config.yaml
d_model: 224
n_kv_head: 3
head_dim: 64
bias: "all"
parallel_block: false
extras: ["capped logits"]
init: "normal"
init_std_down: 0.0042
optimizer: "muon_variant"
lr_mult_o: 1.42
warmup_steps: 200
final_lr_fraction: 0.05
batch_tokens: 16384
steps: 10944
MLP neurons of a small language model. Each row is named by its layer, matrix (up: input weights; down: output weights) and neuron, and shows model dimensions 0-191. Each number is 500 + 40 x the weight over its row's rms, rounded and kept within 0 to 999. Numbers have three digits each.
After each neuron's rows, "fires in" lists the words (lower case) most often at its 100 highest values on Wikipedia text that the model never trained on. A number after a token or word is its count.

L4.up683:500495490509563438478510507532470515510469461508472490487500498443443503465493509549445519588492540513449559529541483525476424514531560466428552409500483500531449607490575495494566486598562593467486493517555476504483591476555525450470475526558476506482558505542457497530498485497502532455491459474522478473464511400487483539536547443497508483500553488494541486480533445514488507521453549491498542516457459555467501499435483549551490514484498550438529507460453539541463429566494540519554440397501516556463491480500496500425528449546470414500448432471536516518517497520477490518
L4.down683:544453464498473491523487481484464519473504474492451546546557466506478461526504521496555505505501512497442439486546514551503451506471494476505416502431532483532483491559500540478478494431446521499490594511472560470548453475403507493495520373594493546468536433496532524444486450603549577537485448552585504486515542526483595509474503508417513495486496527534473523482471501435527538473520480498534534460538496514446503539532544383541470397391458486483562537545519445574555506474499460488524511528522447507514506504565520517551496446505472560507502494517420510515478553514497466498
fires in: "became" 60, "because" 7, "becoming" 7, "become" 6, "high" 5, "department" 4

L2.up600:490509450422507529529542530465513434494505531537501440489458520506496478489507502499528536518449573562432497515553552389527541551509487570476502511490581532458451404457513471479473497497500515516576534461417475520445508464514550429474415504538505531499539559482551598569499458542493474527576555459540452502497483508494435458498491513481548478547451540392487545514537432539575552448440535450534545479486477501411447448575528474476494503578512470477535496401504468457483464512493504460533518499474487490550521557547490510464545486555525523475530527484500549513492523428492440479
L2.down600:497520518501545512483532539454481461513524451448501442559465479432506509494480508467577551468525561477485587480532548407436460543474512558407457531511614516460498443470504510482492487530533486525493598500445510566433580477451527444424482506564526499479530530446496558591494427540532460535526498513532447514520476493525490459464516484492587461555486555448527518452516482554491526469457487415448596503489482514401433506474513508478480490544481427431504495439502490484480512543533490504531505457504488499503552487508533531545461484478511564492575461530530521458549452471423473485
fires in: "on" 75, "one" 16, "only" 4

L5.up551:495503493479449441481427478489487504517483462490544500601509439406481484455454416510534473435528524500463585544478480487586482478459513498539466417516527536501459504486468512520500487439519533406496488559518448550573458435535539457525492505481467525502535542479519505462503548459555530478565459581485531574513467517513397531547447422489537500578475549532520487450525502481532497520508506521593524441534520506453500520476567557500459529517590534566444499427448542500581549459481556513498463464514544483452433433464552547522545498525520534485540528484499517393481479464481498484
L5.down551:434589495513468481481540513489486424535554536493499521429483497491487513518577527513471500430457471448473486531536519483463421510512434560488504496506545421531525486539507530534584573471467565426475513483412516444490552577486490487530464449500476448488501433445592444494567537449417499565525538520593490452505473498557504505496492550464497568546473507554556464506418551490490515494506507459496505502528471451516473556429504491481492472491460500482537512533519520563489473536474487480473437455490412466527436513478552499457510548490499534527499483612468526459452503504485530480
fires in: "for" 52, "former" 7, "formerly" 4

L4.up139:511519519465550441519484489537472529554436522554511515586447447503503454547518518478501516505528497457535532561501487504486548544510524498526522449495487530482493516508572515486518566525564548545488497479463587490476495518548497501433441490548437491556495440521475415552503419508545461515480573415472477480427463492480489571439490461540491459550456543519512487471567528492489526555500448481411486397515574509476512536423473412473546509514514521534445412460472520442456473544475468517564538497449539531472521537514539461532478459515470531466566495579478526529520448477453549508
L4.down139:521472581576494469454504524498457483464504488472530532470535472467582459536497567527530474580535517512455512504445577527494507470484559401519480489546533462452527511504471510432455471562487532474510568467575529495483450423439507441497475475526489543474484537529493507468488432554513462472486431500487488529500534486461512535462480531434500488538521432510485402502455477541456499548501516512511518484572561572401505532619507581491501529475527526448539508501485529492510559506560501487498530530487542463502438530474436460500481461486463500530500445501489523487541570390557523465
fires in: "but" 18, "that" 9, "business" 8, "because" 6, "become" 5, "district" 5

L5.up546:487523473546433476522452506514503490497551467498514484450514516516481456448371512484514512441498497506519538498485518524497413498493518494520490519540527472491485522476507478493544460441458475510550509496575560504515449423521504448440502547548437443521492548522463520452498434518468513583575508513550523509361560498565390532485466490519604486531494501494488474418539471565422501514612530512554514534475541549566491532519556569460477490507530515573518503527546546537516488478451455506523466451554503524458464466511521468525502509480483573509534503495483452519507535524416407436
L5.down546:499495503564462478424565549542555486562470481513475448493478477516486579525548465515459476460419528507469493510514500526446446510495450499545465570471528487582508485536541522528502500493527526469525513511497490460458522479476534559532495479533538539520512494502525525475470491518498572476472487517494467538496479524498474538474525444536439445487484555473481553578518530466508535486488489404527445506498556525470486588441441441548519530591502547517446445514428468467609460512509586432503431568415438494486420452604585484511520465488459478534460498442477553549529458478577493521
fires in: "after" 26, "more" 13, "before" 10, "at" 9, "for" 8, "ft" 5

L7.up820:504518487448505517477422496504502490471470447476506536528433560493465436491498514501522589510497460464548508422497489422568489535538569495418492545466508463542507523519563464507529469492540527492512544438565472472557445479539525441538491395581523530515444563491458522511444596460528506410521532562476493462519461547530539447445484458504551494495360485500517505466518516508459503480559450531503508523536516518503500528438469513522448463511555504546469514530610460483521525496534535494510520565501482487523451498465588499448506534545527436441461481501535545479454489522448520482
L7.down820:519581457483470414508486502483471524504435522466547471408581433458515434466523503534448490513519526428463488474507526481528472565502588480437576477443464481507506485443490516527548506513498421510478620576497504450565485519459467456492480500495547536483525509545465489503465484486388505492507458501565506540423522485473543471517475547547522569494438525522549505448524427568468540478491473455497504491482451556483495558462496511558509478480449497439521494545496517396563481513551450493538554423516493510488454476528503524519463551408516503546606528534534537433550494505505534465
fires in: "by" 18, "for" 14, "as" 11, "the" 8, "california" 6, "an" 6

L3.up205:426541592496548432460421527501531478525471485447430487456498531530460479475509427525512459512506581483499559522486480514515452489457553485457480560539453497509510511489559535582496490547495480531447449440504446488554528508498458480427517459417509418478457579479491466550495518542519501476525536497473461479478514500479471374519496524522536484523497527517517503499455495563580534488549479441518553522524490452518494469531479530551559397500525524557448496446457491450388543488547522462471532550582554506410519453499449496542570498511501518507491539503474519518492548589468491529
L3.down205:530453449547516526500501498481440521464499560508417475553475531490426535528523547487514490473434422519536509487561510505433447472527555534469452442552507527565546584519491595515452556546472509513483466458569527549415499479494487514480499474462413518485541438459546482477519451566565488510534492547553540459506553524499505448543473514442496531371516523509545477427485531500500490512544468490478479523496449445486485591473489526494460503481479560445496482505574493531528464420513515469490447475476490445445488468541545553475518510550451536470532524422453545475456537532427470521
fires in: "through" 29, "between" 22, "after" 7, "throughout" 6, "about" 5

L2.up705:531450481536583494513459530495482517476464522457491516459595496539485469530524488473492482437488564517467508510500505464475531438475471587618513472519461586486478519487524466461553578437561436402562444455503472552561482471463532567516507410436492580491450447448545516531498429543484506515525519419448461504545513531471464536556498535538491576515525569576493470452491530413510526444520441517530505494522474478438481461497517519447515540559488492494490543557456489505480502421452506559493524497460509500491476515474486501479514546536463497445483459584513552472481550503420452425
L2.down705:508477456509473483565491514472514487489567493452548524494551497568495496508546470488517471493482520474498520469503543443437429509516399455507532484472499502487438474498497496470469547473515545447502435488544542484495601517476492388465497554483504483559571464499586512543491467518577506541491517505544521499555453548507493480525440507440544537464468522518486495405556469444621485482505492475505537503513512484466441497495491551450425530408473504523475517460536536525513549509490518520459434552428473489474573591512461545535588518383555521455484486501516417543499459521499544470
fires in: "for" 47, "to" 10, "former" 4

L5.up81:502499470507518468474533528472548455445546495501503491490509493513542504578500521442540524463551532514458529514487505481541440536453568483479490569510493451546476459504559515446512491475527514499518474464536424489430499482448501504544474574565498488533493469438506513535421372502528511474566552476479488590444515472478511522554497425512427528484513610480446449575504498500465500574467543484476453499523535592502496450521516497506563579526534535535503470518526509481548457523569441514455484529527540534537479461482507442561541452459431495462501520502475463501509477504490474450
L5.down81:596462465537493522444518540472500560492487533471457499482528493494536482458462587447480519477410464505502478499468548508535565509484484486516493552502474527449502512542491480444501491469474455508552479527488502499464475472490455555495496605430556516454506480497499440503485531519466439508532537422500403530516512555499509538502406538521478444493484545503522486546505519597467471543502498475462546498538559576498481463528485518506511495493486489445471489488466469478444536438589582501439462514508470480474548506485505494565507628437405567492557470512553513490548504521573504474
fires in: "however" 15, "but" 14, "involved" 11, "because" 9, "isolated" 6

L3.up174:512479472514479433463491503577477499501465455433514463464449504485508485447502544503489403491510528545501469462482529536459560555399397543454449537488524475584558596474464515499560446488474515501477485502527455420435550544540533454444481522511544497414486576489503469468539528504528579517548448484485544510480470501498450438493447452523454554447472458511452469490566468505524496499568561475497556454488547506435548542510485521469559486489511527436541462467544521526535464515501486448472499498484502542484432555518481518482542543538520517392575527450535574575510494496498498504
L3.down174:533484507457509454455557441533510538507488506425554488521481487471525490460422516481565534458502486427553464513453448581490545459495537560444488504542534431576501567504502514489448559465572519552490448566516460478535494477540469599543525540443466523510555483511537535477526419472468457479491556477560600514521532552553551454447590424500489511486510492481526458495518484496447493517463497398464489496470515620594497476528530491403495504516484493472406475539485543461537447529452473444468530499545537447483440504474480489484465489555535527530430499513479520521516551512415529534
fires in: "championship" 24, "championships" 16, "champion" 13, "became" 9

L4.up36:495458444514491511527451490495535489456463448573460448474457415453466432471450526442496560523520500484587502473466503480512544508492515466492471520466460466482459534516591517500534535449532554524482517553497532550596568508472573428549482524508507542488463457472508527550440507446521379515529456488459594526479494515555458476466505463514442469487464530513515545473537516523535618439482482515497534419552508499512515458480487468530560487457444478476555481502545459483451508533441507525553481476545502511514554546497465494576570521575560471450503489569499508445491463521540455456
L4.down36:473527486448518587487518551492485466546496498419509608511592501529537512546527510519554525504528506518543510506495498516556561549552534459513564549585438418495512478534421529487493456433555493443523443449538517441484485514529459433499472441480525429513449545416493397488488485504531534522528492448575405518518516484497537481521442531500522519524509520448540490567490498539522445577535550457448510545529503468489493481511440478501446474531569474518483524508431520481445544496475575461462503503466515526449458508486458531411487548586453511446471517425532459537510558508467536485
fires in: "born" 16, "which" 11, "town" 10, "north" 7, "towards" 6, "world" 6

L4.up773:447482452517489459550504528479534530559440549462423516521509447556480532525401525414551463504559533454569514505552511514474556485526519470531536503564444532552468502561517565511495474497487579562454437462462516505377514476554503567461489562479417525524480533470489526489468488493505463470469530480556493453546493501460477538519485507456478502508483487460569514492517513487563444505544463490527509600548444514506490554463475474494520444491462523452519486477524440492416420540510527501503559544466575504448452517483450502513577473515493469513483557442561449486498447596426486558
L4.down773:453495467451527485455518529514418540512494510449485521502548494529491522480457478381466530517405523448433524429455459488530438447457445550529507556529466499489537495511528516539472561504449484383476497533451499544428496459444494526507499511471483540526538510492593492503482443541469502563511549515565439500563596529516493543445468533538560499522517559516460512529571546554507524462481451457477513551459511548525548501534483484456440535458520455505544513534458466471596448434529558517423496501511464530497487482533533558556465497543500522558512555488501504507435525437559442504
fires in: "been" 33, "held" 9, "began" 9, "before" 7

L4.up517:476489524431529490513545526489487519475520505559476521430506482454494590480500448523517476533462501515551523538499521503496441504527576485559573438602476513477489492509432496506523490510541574513474462517466459444502483436521477525549516518509552463462506486485483486495508470463508480530396534586538501502509520475489550547477446540513556488543547546466459487501422484449548512479440531499485487429486563549428412487498521508574488477561450535495494485501593456493491517524427497547467492478561421510473421449590525437457480537581458475455496486551438560435535488490469513604
L4.down517:551539538538507510522513479490509530465524548505498494567506487580520476420517551488436534575539558476473521447549496523452441464441472535454501473525534480411533498586501506450457456445473439487523574472524468511567539442501544518494486495494478548482463513517481480561510494560410463506555516590487528510496456540472515480423434449461468520516490486538518414482557475471482482413526497473481459444444566549526578515491501516484558448478452454496515491510438474570589514527442450561548440510536500586473481473499487554505547484440451523571458500449464451527515495535507480549
fires in: "second" 42, "first" 13, "series" 4

L2.up540:489449481474430511457549497495453516514520508586594565515481502531455544408506481443491490487485539534470509489492461531508546519453480471557560483440527434480498516454477587568406496503498495530498456501558576511528449465485531574456460455508482523493465566495456515489531470485481457549458506484533559503442488488423496604468519612484518528519432538472462495546539503516542544537520506484476468483439497494468404482479461540496428489449462490525487565527512474552457554514438555493515511506518532518493447532448547522446526587488525511566521491530521476458469505427508459549
L2.down540:551479549562450479493489535518531435528531490531477482565524472459496448545503445465454478561469477458475481507493569438498485527481563493553485510530455546484397411488421483498502465577580496464448473544530511493472440560476497443484475501446508573537478512530552423456545428535453544517598457458471509521505553453538428409480477572516436536604509507472538512478502527501489532532451564517508461443521479470549524483497479494520560490502506438504493494439453427502451453508543462507485544481550453509529535523520529563555473504489511472453534545542519515436518503435500454535
fires in: "and" 60, "to" 19, "by" 5, "he" 4

L7.up199:518470508491538450443464512464432499428440505490498551491522460467511447444539488528512523560428525494531517484561534464554473503564482603532477485567538494500502516515522492526426493525530522492488494502485466543524394439514519509510473488655508523491452551531506452542520530496463532516508551485525508525511510475451551452500538561562537489561492486477518466469537528442467530482436498476427500465479496508518491490518563552460503452569509451514527529506521499483561513535509531541501448561426433543441469487457451465421390443532558484534457492511556492573472446491498548482
L7.down199:479468508502476477581473497482468457469499479513546530473473530495471491510543575500474491507557510469462525548593522519490503543535492494472559517483528534589507548434498522512525448501500421529514503517540579526486539521547482445512500522474497539421524483491445464485519448583510467493502588525518514508555470542417537494479446405547526477496516496512495470446482437505462426479496500455490528570517517468533449424457487492484469540499537453492528549477539468518463494561448467428548614459437455503512551544480557540494577482439522576508421480578476485509529505543482464437
fires in: "on" 23, "to" 18, "a" 14, "one" 10

L2.up568:474486501474568503511459521487470499487540516434500485455523536481477486524519459456546578485515541505411492569500402557606538496555536536547446476432479449484532537514532550564437498445514488558493529481459565504542445556505457542488514449572483489446491506448477512480538491495530543480552525529481502478523494475464455471497496500542470572496458483452527532582542513499559495474481497489580484567416512462528550541454528494482415477503494591507518601484547523489528459504475496562434525441566484527594473512515466540500469499475500474485507491548500514479375497459528472524
L2.down568:511594467529504527564487536516484519514459497532415535549473498514499550531430490502547540546499532527506539518416463520513437496532563531480505441490452495536432452494543479477451468516494484493494420491535480468508483484466464566479414514518470423482542532491477443494464538574519530503461559492499490474544437571463531530468532587498532480459492559591493515540487497476512473541627470445427475512458486463540530518528491486431487464526524536429511484525485483468501469551464544546522501466513466457568480542507564536405533477554472456522488444522548478454561465521485527500
fires in: "by" 42, "to" 15, "producer" 5, "personal" 4

L3.up4:504480519505599411436521530528466534509470516495473505475452505494507478527518468511502556437470495526597597557483536467506440483463476510511408508474463465457486526557478484531475434495533526565450512567502597453507531441481426493438562488546461494427475499533510527517502478562428408537500477545524419481524508460487475560495503463544537509523493515481489486392475521508566494513517515521533550473521506483528440489516563536444505550485449556453458492433496526549589529467443444516569449568517521536490448435536536478470555526511530519496485533432519459515486522507473498524
L3.down4:505468492491494543501504523487482512535504449521482487503492471558531517451568505505503536486500549518486527459489493504507482547444419567473516506514501530561532507426468546602491458551524522496523441438452567496483520510518522500530498524557497550490572517496501546581469516529489455484550485492455521479533495548474499483501489468529552429528511417532435493486583425499524526453529454471465575515471507619463485550440453511485492451489463438523464514457548447510471520530539521523527501453510463469503585552477472427500520495421456529504474492542447585515499428362398514443
fires in: "on" 26, "one" 14, "anthony" 8, "online" 4

L4.up412:480448512497383463460522488481484512481488459491508566535466519478565430518593552499529484434524500508548580576507550446490502511509457536493559541472532515471499523521478594479491471505485563464463480467488472538550470547534488513545459442437460546527497526476485470495523503536549521486493455559465468491530514510411543490511505471515464502542472509513441426429506543430508563502469429513479561542410539452549464522452567491523455497453556505545528466597525500487460538436468517536481541564501494450520544499470439538459474505501507487425563448497523538522497487510504460555
L4.down412:484427523495486473431520433501589514515543448453540521508451482437486497443549452536455467436415538518523424529525475572503501472487465466528474528463452484532534484486492521484452505560466545477448514476509532515461467562527587539528444565523522496515419494460517512497441457582498478505503492553519480502507460579486507511589508425578517401568491488448460477476484489551423510504385525502514524590451465536475460471485434505487522524503517478523510505563474590506505516486500531528511483550538396455543542524443454532486490504475464498519514551538461523544476491505529521518
fires in: "to" 63, "town" 4, "nairobi" 4

L3.up139:562443505546539409438507488447505483494449529495535489494506498403455559527546413531536487580483450504570506489494422475448535462427464485471494463472537485564483532460482466487504474483447553502473446458527500489492558478513476491528525522439473486486496556425470453420538513520457479540527500476465465433521460521492402528516488473525476518505507516478538444596556540574599452476532559520570542533492498501433479506524443529509445638536508499498530507499517513532570546495489499493476505579497525567456526451531470447503531438474493507531512565448459496527555515522450490509
L3.down139:492473454439500542518407509489433465491415481501446493532497575491497478603448518494517492496497417438544451522504475479465517437460494498482435492559501549474601543533493484496501497513529607418412482504472495562495544505437515513456535578522509537530428498519524508598535496500495571415496554519614519480516441505503501517431505493529563560449472461569483485479503510521505471469533541501504544566500546523554499548524484467423516437476517425507495482468442539434475535543540477530400475539483517520485522556477515479500491537468468489497473526531448457468472524518484561539
fires in: "championship" 30, "championships" 14, "church" 8, "through" 8, "champion" 7, "champions" 4

L3.up208:531402495501539513526506527431518480505494479540533542464402537483483455446498478483548568538477483557499479534535463550553500431491498456546532503522402553472397525517452476442573568498524470509476468472507546515476516434539445488455431494432506527539473478465523525479452456505476467485451423451467442510569536564465469522493462525469453523457440536521442542505498472569507569521485459418515564570498457464527446545476489553514516529511466528489526449593446511505485482468544502489490533542507492602642500511495464532471492496489544461574555492474525548543529469509528445507
L3.down208:534534503488519472535535464490451536505490576471521585555454469549505445469576506557471484552508489537521483522546472482566474505499511617460432534506525492563512581492471585472465501492500464532487532533515475532500524569521512466508520460565507572466512466547478504513478553493415517461554513482487500454481459445513466463507477493437490495549524513546454492558549523538460460417534461439562459500507525539524536496480504461495555485549465488523520540472479448542481450528522472454474468448455541463472523474579532473506551505409496470486457419490474538545489479343524520484
fires in: "the" 32, "this" 28, "those" 5, "m" 4

L3.up555:535569503531482538518496495439512453468488542529492526537497564479477479449512519462499502507431540514491470494547368467571498488461464538507580488468477495464511453480442608483526466543490524484515493537498512445529498495467579588524553470492493502578453486500467431502531504464520552479593490518519462552558507547452448559577451545548511579571493453515469548502475485446546499532447611573427521530476519492494441449464514599522454525512483580551452494526505467481479490470475538509467472562495467504507508456508520521502576510502502515475488502594495493488468497466506463541
L3.down555:486461529574473480462482521463498531499487533435522464445556438409438537503572447501471462455484461491494440500559484552434543493516537484504471592510421545495492539495455473524461502509507547442564520465468532527487533539470558453531527476497479561474467514533557464488605475581490525522603533493483453523512453484477442514454478457514565519574544491501533508462537528485518552545450513524530477487449489473514463545438440527495524500569483442501461458542550577416514522488549548597506526462467530493546571452503536486495556491576587499522530516539489489493437540512469447465
fires in: "to" 25, "they" 21, "town" 9, "top" 7, "by" 4

L4.up558:456520450486413522458529514448491388413445484510491503509484507469567523499476460597452480528545505541501518514439487468438477541504508461471527513560565539474543559513574540437509533509552529458500522546455423463543523498433564558460462484536477515581475522506539578450443568529480490475527422550532513516484513503488470544547397517468520448547508522510442541513470480523526515490405515532516498445552583492526498481513557562554415547564495559485481478533504499510502507528451507437493508484436447483497483501483481441465508495513443480492510505460467489439511501505556414492
L4.down558:495478437525489492447559488506484526504500461484537434471442466461487471518505497519460544521537531543518462486561513531499473587463530488451533552401473558498554412517460523496469471535516489516526497507508430443494465480447573453514489479495472515538450467543531586511507492519417494529515494474535474499460492515512502506483484425569509437531554483458495448603475516545505410445531622552554606466537458464478515463489507494480523503542494447500456426502475523425520538434475537517543447466492569522478567501541537489485458535544512508475483483511497447495468566435496498549
fires in: "first" 45, "last" 7, "main" 4

L5.up235:488487471481468456465454421454447507477458559500549519535451522480443465440521429482500530502503502561487485504561471471509446425483470549504542456462535479538529471521483527498505548503585473402505471518523453473495536538480540497597497533583426540515498523522494504502497498397538486539552520519507459525461484469536433476500437551524577437514463483503503479481522543449544520500516457534446523407569525529494515491542554517599471455510519492507443468549467587524503564397522544515456530556559503517426535543486535526575503535532477490519449447569566502520450523564486458542
L5.down235:530472474504545521473514425474378474500511525489516466512499492491489535450547566522473559478424443460488577507508466472482472474509538509459534475540493445540509501526537521521550549582491421420496573495480514527515500470574571470503523440538593525454523551493542494606500457547520520456507522508469514554500533489470481470454541475473513498404360499552479514464520495462522532492525494467582472407532485571496532543446490511434567546512529535526476534459499502529523530572461463468428485444419513478523455530488563534504533539481497495499491525491485540500539491476468487465
fires in: "for" 47, "the" 26, "form" 4, "former" 4

L3.up728:486507475485465418523462435500508537494472490473528527495539519510472476449477467473488511490572546500526489535436494561521551520511539545462506498477614512453476477485545565516433564506499510554428529539421493523513481531488607451550519554489482586517473508545407485551510502579536486506501489553483404477483535511456501522453509486455506531504481468540527452481408474484446532515537381576525513458465506564592483494495509498513449506468502467439487446526526439496485494510546509490507441473478465581555508459479485458603497474553537460539505513483487523534491522484502480536
L3.down728:514489492426537532501533457471445563523516499479468469509410559564471521530497504463508493456522489487436551430494559483505512582522445365489488512565514492491529520495486514492484507485513455408511444459591586510510418443543409559552474481554563440496487573473535495487473531535469549563516481516508541540509524475505534440527517532526481417476477553483434525490547463514524429557465508514529530470569453576451559552492520490524528483456486498601512503472531541530502484501467445468482538473503476481465462513517480524484501535479506476411507483539516527516491477470533493489
fires in: "and" 40, "which" 33, "that" 8

L2.up410:519516411463503466567489539516485508599519503476482513532501516427511512488572468549579540568420488466467488440486465525537548467485429499473457505444541499536534508501497474507431460533501446535478536571546481449544517484492577424528448506499552534574495494518523482495448503514478488540477470496487515463493511496506364442547489491534517489529499480473503515500474477541526545493520558420567506471474478495479505500576524548506580503486497510527576497484483495490547521506457444437537510565432473474471510507466471460405564457519483463472520532458576464548459544479482530531
L2.down410:530511512535446449532507529455426452486488511509484534478464502475452517520510489447599499535488561524604471470498449526415524450529483488520401471551459451454480537522449492518529497544484589515458462419499517486514537509454484460483558555498510481503516475525479539428507469421503537583541560512463510499545426483514464553414481532508568562406522463475487489501553515579520485495494531477549526472487513502459455560473565517468494521478448547491397519510516525501514459553486524503489555525510553530452516515459469439449528499532501508497536492458491502458526605513423529558
fires in: "championship" 16, "people" 12, "champion" 8, "championships" 8, "competition" 6

L3.up240:503505450483437482472566572515485541493461497493494468513508457416463533538500461496565479580542516493459492518534578563466510526458513505566442437459509550554522495413571476504459511499529483521424518616535465444486480443466503521514547423531474541489446514516468415456510486488583576565528492510474500533475421512487443536448533517493503540533447480565518529520488533502479550487497526465480541468484442536451542588545498493504489467491541494494503477456454566447527496448513507511484505455462482560474495433519475447460510506544495523488525518481478542547606499523529478459
L3.down240:575507469527419490493491482482558499524474581469510520516509530523482486465482496535556596536462492498459527484524487528435472531522475492439405450558560475485441472516459492493563526514464476530504508500493476509548540489473439570590481540438480467500503472492491518524533474491521569477614543542474506446531500492452455486477525438523530518444570521496571447436522527491511494512414538435520511499493487540528492423503527468488526492403476515478427491527513522514484483524560492518537500499506542480487441483515585471596513461441469471522537576472593468521503526458447493490
fires in: "championship" 29, "championships" 15, "champion" 13, "champions" 7, "came" 4

L7.up539:458503503590469474471494464500457528585487574476413495468508529512496525475544552556472502546456463481430521515551491537558541548517458459499527535532487530485529495462496500520501494522418523521545507493516481469472516454422495472457540516462477408495524495464462514468450555448513511499511414531456521535482466508494544470530512596521508594442558522453499503462478546457560452470515556436465516459454460465568519532514508526526502458514545552465534458572448528548476474550561537408501447488575543550514494481537614517543490529475447556469484513469540456410575522501429496422
L7.down539:470542503501555474468509505521522483482490443439461532468442511463513527521519500526445456561558476497531504525524461498454458447518491395503573499559485463583517594492536501520499508455478497486564456480526524532471462475582519509609483520494464498462519491602540506529583501529500471535584589524467445510564517442497530542563497453487495460450499524533521488446429520549420459467472464514499475498533486497502502521489440494465511462579453531430532425463519476446424464456434523522478487504471537460443488445443496554468580467469527485528498474589503450470508507503498496539
fires in: "made" 21, "about" 20, "evidence" 5, "between" 5, "make" 4

L3.up29:444509442418489500490480510512529482448493536472454518559534490571542498526506490531528491517519537527443513518501514444555568458469495507497548470530509483497466519523506473558511550464531478496541482467529526465498577397503538487495530497393475483461524576552470468544532513478488473531461541523450501522609498473485504434527423486428473536543382566538443574456505491456529553471460525509594471483531509489472466380480503521565449481620553522583511493525496450539429504449481509522473484522485513482527502456470527557473492529453544493511539504492490556507482468439511485469
L3.down29:548521514540497478528492512495630501518557574459434480531543468578514444496506488521511495492452504402440431541547481551447411567515467523507484434488565484535464446465500479530527567508509510446546490489467470507476538497477444509458514501515446463519504509510533539595536536424501443523453544517509479488573502448541479425521555427442502467492401520505550487407550468513503532515509462530419506481531451542510451485377538477545468514515479541506494580503500529512470477444501533482407497492460488525529480469447468545549488516544573561475443526506518537520525506423490542475
fires in: "for" 65, "with" 6, "former" 5

L2.up62:469481532507519433537428522460543459483478427522521495487516563558536510434449556452488472497503554492517467544556458456493462455456558500460539434425487441499538480548514528480525514521530496527530477433466482464512556485503488489475475440472508515503489501508495473426494529490482529522531476483488461575502531567517512534492460580535538533496499562518468440506441486510589610538515459511590514574502521481464523531508451493492486580478469527573466416607400554474474503488463496424516452470547593466555519482557523488477577540436528458523450507501482598494489530458552514476
L2.down62:543488406594524478498517523537487501505502562505494523485448485511519484522566478456621469541463436478488442478537508494543505482432466541489488509606481527527479501492528554542473490474571480501481453478486513491447473435467489518487501463533553501453529518527516479517495505525456454500510533507408492470521435466478449565506444414464522478474433550477498607535588522521448517502463567523460551491473519491462447520484527485486498492552541515493576438453513495508555416428527483479424592500464527542519503444498508507539487483568532538540560556480476480512546520493443483551
fires in: "the" 80

L2.up706:389433456496485477483556511476428574548502563504560458529458528547533521485492494445528515549455526555409494527575468451540494476496502507485466538476518457545528524514478524485497521473546498477497453392476499479532498495531511509431516523480469499446471479480554491498555483535433600451442480559429504481406585572481432439459557526514517527488461542473461488508489486512537440482507451468590493545488436482495561524535486535469518468588536461545555416529456447543527471544547517507508526452478531532542502471451449512560477493501573471515494465491558495569535462523538453482
L2.down706:588477448580584481512556502494504517520481473522528512552472465495469500483537566505474515558503492493554389491510514494467452451516452519480488492511451522518473458492504556489501455483470471499468497554502452537506499539519556491607502492493509626526487508536536523453502539595438575450501577486439527496450513511484533511482520515449475468420523433479567486509484446536488523437479541447503486539586485500522471519463478484487429448458449514496503514574474435502482494499503550567436450491505540443458515544568526504549524486477526503517406465476415437595524503444555540545
fires in: "of" 57, "a" 24

L4.up794:503533469556394421461537574496503466480546511543497430533519448527490476508529603520618529524538491529489586476462528448514553426488479502542468520507516548542492564460544504438469496504448529524520474517507418516466496497522532478494464482545504492528533484520454550546448472490452559532353506515554469472510528497477473502566501480449535482490483539436453515485520464491519523410480534473510523475512547517519508534518539476451421506532541469462494513449593511495472546490522427553540526489497488490517534540528521506502556451479603501497483512428470492510450487533458455508
L4.down794:555544550487514538420466508456510532487533471521492425531512467488479528500459560484462458532485536484580521539494489506526447581431454559494503508493538472526555512389497496493475476481422469515535507449527484496462483483475507476493419487488506514482535552414496506584522425592499503477562548500476414450556494541476549532571537446497490501442577476420479498531470532528512471434499483427505571496532518526486494482473397532542462478499494455495488518494499460519510539524526452509526443444510518475503522484551494468490423499488552488467528490522522515521588501501450533554
fires in: "on" 34, "figulus" 14, "main" 5

L3.up74:468378448493539471451563491502415466428463513521574557524491501545499461503489522489552553576469522577427462535543487494539489476475522553460537452578461517513504466475401534509504521487526487489452489485515521459433501478539495517534492506488494546461507552536524449465530502456405566500497506433416495523482469509464492531429494518556454513541413538449475546560516453466579486549508515409585511515520528552531541486554541504470506490551526498556481445550485453506508494542490499505488528503485513559563517494502524463513504489490557468510530471523523553601483515506458408448
L3.down74:576524519505609541489505498483444518586475516481568503544487466512487517476517529539510557494439448489445492454560484498528459487485467517482468518524465487511516540431445564581500490468505417493506514534520533518482582583530523448565486516557480529453543538573517514521525441561419560481476553503486566516437471522464502483467551510496480482414462446519517480564534524545429516493529445532526450516577444525451495485465481527426451450481501481523536543530497436523536543517478514471452518502468482495479522528524508498534468451427463500508415450457520500501528432399455481475
fires in: "the" 89, "a" 9